MLP neurons of a small language model. Each row is named by its layer, matrix (up: input weights) and neuron, and shows model dimensions 192-383. Each number is 500 + 50 x the weight over its row's rms, rounded and kept within 0 to 999. Numbers have three digits each.
After each neuron's rows, "fires on" lists the tokens most often at its 100 highest values on Wikipedia text that the model never trained on; "fires after" lists the tokens most often just before its 100 highest values on Wikipedia text that the model never trained on. A number after a token or word is its count.

L8.up1636:458503567517433494485565499452484549453506471578577459487478448539542459451596541476421413434416409540529520499564566456519520584523597541436473511508490476493568530460558571536534411526496482505502572458485574510485389482497390532453482527470539563466496550650489517465414507485550467493365502518509424584473450404403468460417511487380525564544506523569503469510487495466546468551454538405455467542504473471510459487517507442452478519535472471495448483478716553497491466469487588473461491519504433490543517564542515519501507433514532511503479513533479442504549644486476441508
fires on: "=" 40, ")" 29, " was" 8
fires after: "=" 39, " was" 9, "\"" 5, "," 4

L6.up1388:464485557388555433480459491600532493550419488502465509492551462476444436488471513581505590580522502546497454465452546495514507526587452480525460495595561457431495436576445467509440525508497463474461476461517591576495516467487489528500454455505501504522485517527482577465508479465547544586502568518476545576505629543465414539564493496526562550543428553547419603536444512486482503438518566401436471472482491566595514528461419475533495511397494503523571600471570521495435488537527451497507518483557536520481572492519484388505464386529539459456438507518526428517519479486523389492
fires on: "  " 26, "|" 10, " Party" 9, " Team" 8, " Season" 4, " Film" 4
fires after: " |" 41, "|" 33, "\n" 7, "," 4

L8.up1969:405492527482518556453510530426596468425467434489545445544470408488463514514548438497459433619487575486568455412545579452520555576467536498557573499491561573493460414397478492465481454518500567449543564465497466460508574525523507638439485576535516542558589469530471545449513520480493447481497478544434468458511452517426506482556422461438541486552450458574531500514469440562501409571546498569523428532539524537468491458482508420514435562480545545458505489455552425482408434467578490523562506600467438510414490519422537584608554490559433426521434486465445437411443470492446443467
fires on: "=" 39, " |" 10, " released" 7, " introduced" 5, " nominated" 4
fires after: "=" 21, " was" 15, " =" 6, "s" 6, " were" 5, " Male" 4

L6.up469:502498496493518438544521487452323459555562505542528435432448410422470438513533468572411465455474453508542504453627501580539493416479443574465500449492552482451508489557484534452523477576444498571444506408489554502601522457494497539469483644578577499546547522649499493450441487396596510553596470546516464512530467447468555454481483582491471518612568542509533513490486457528553499500488556462474484556482443505502402475513501460449497551474608564479567503520476475494587498540540518518656421535516504567537535540524411428456482521459531456499439416452487466518496579493492518515
fires on: " his" 21, " in" 15, " her" 8, " Gu" 4, " October" 4
fires after: " in" 26, "In" 10, " of" 8, " In" 5, " his" 4

L6.up1404:491476503392455507585545522454417446494517411553450521492550474435455460443465484577506552557480557596484545521491507475482562612471464404503521479522518536503444477500549525449449561484484442503544570531436499536585495518549516505450440531433494537385591493539508530518517507466448414487348457450407501575487446492516528477501538473428468465488544496536516539512447474546582445506513446435346548584521561542491491496531513439478494492573516468466584629521502512467489369442609513541590411507482511445455488522557499513557498469474595514552494415517537525519537532508543567566
fires on: "-" 52, "|" 48
fires after: "-" 98

L6.up547:531443420470555488471516572547572436386479426591570473476540465483535458438523514466519423481520494473556459517587485540501484484503444493430482524480541480467422617409510463430471521506399477451564543409399542560408568551558445494500503558549469477481563468606619434426491504495547484500462539467461507509511604560557571510510535547457502411509459534573570505555424536623481431553489442398479514511497474514522489518483502464473580438428574432374431456459492557508484493507584587404515562419574495482431545555602508472582475478462458489577421449519484553616511489563461527583
fires on: " and" 54, "-" 6, "F" 5, "." 4
fires after: "," 57, " W" 7, " S" 6, " N" 4, " K" 4, " L" 4

L6.up627:476543576537496574513459506511487513479486510547627418516525539465574441437525536442402540480447602562600440591500562538494446480508481488525451580470516413502607504390439598598513517508467496442512605535415504499547500492517544498424484528387396579467513406503560545485471393542482494455482523557493505536460550529495432493505626424500484534541513467514621525496467492477422464532487493425439429536512486519483465528503485525558476457421458434486460469580527473529551468490555550433524534476409521521469510541470510561502420471567608438566423477519450473514472604447579477528
fires on: "." 60, " as" 14, " after" 9, "\"" 8, " to" 4
fires after: "," 19, " J" 14, " L" 7, " B" 6, " S" 5, " C" 5

L6.up1615:511476563441548448518604460495424516511478515484523463606523404416535493540507469454479472521480521539530487495408458484542554528577530490479471516532482492516392525492476576446516447437429486522555548544445454518361541524556475514526449457456572463502503558498497529472438512462466478592460493496464480596420493508501524527405383483425502540574435477556558578459471604487571465558439513416427504564577487494545436589616417523532534468624437491544476488563524581518486398489478580455516541424461527484484484490571581498626482476457480493572522482523488464465506477428442419511
fires on: "=" 73, "-" 27
fires after: "=" 73, "|" 26

L8.up83:461461494552426477435551620543528493537481574415517468517497567512563419539498531453441519577498468479491529554464469439507490554406469522491518573523469396532401510531540446570396569421485552510498510605518472539560476513545531481542397566510508377506482544480501512426463464545499486473453480439452474480428569510381467449467596531443568431447515510514495555369485495473474481389600534485441496533494574565475567481497453462462495442579533430511545598554476522565468493485508516526475437498452413477486488466535505449536436481544581512509525555582431525502503485494463403439
fires on: "  " 68, " MF" 15, " DF" 9, "(" 4
fires after: "|" 84, " |" 9, " medalist" 4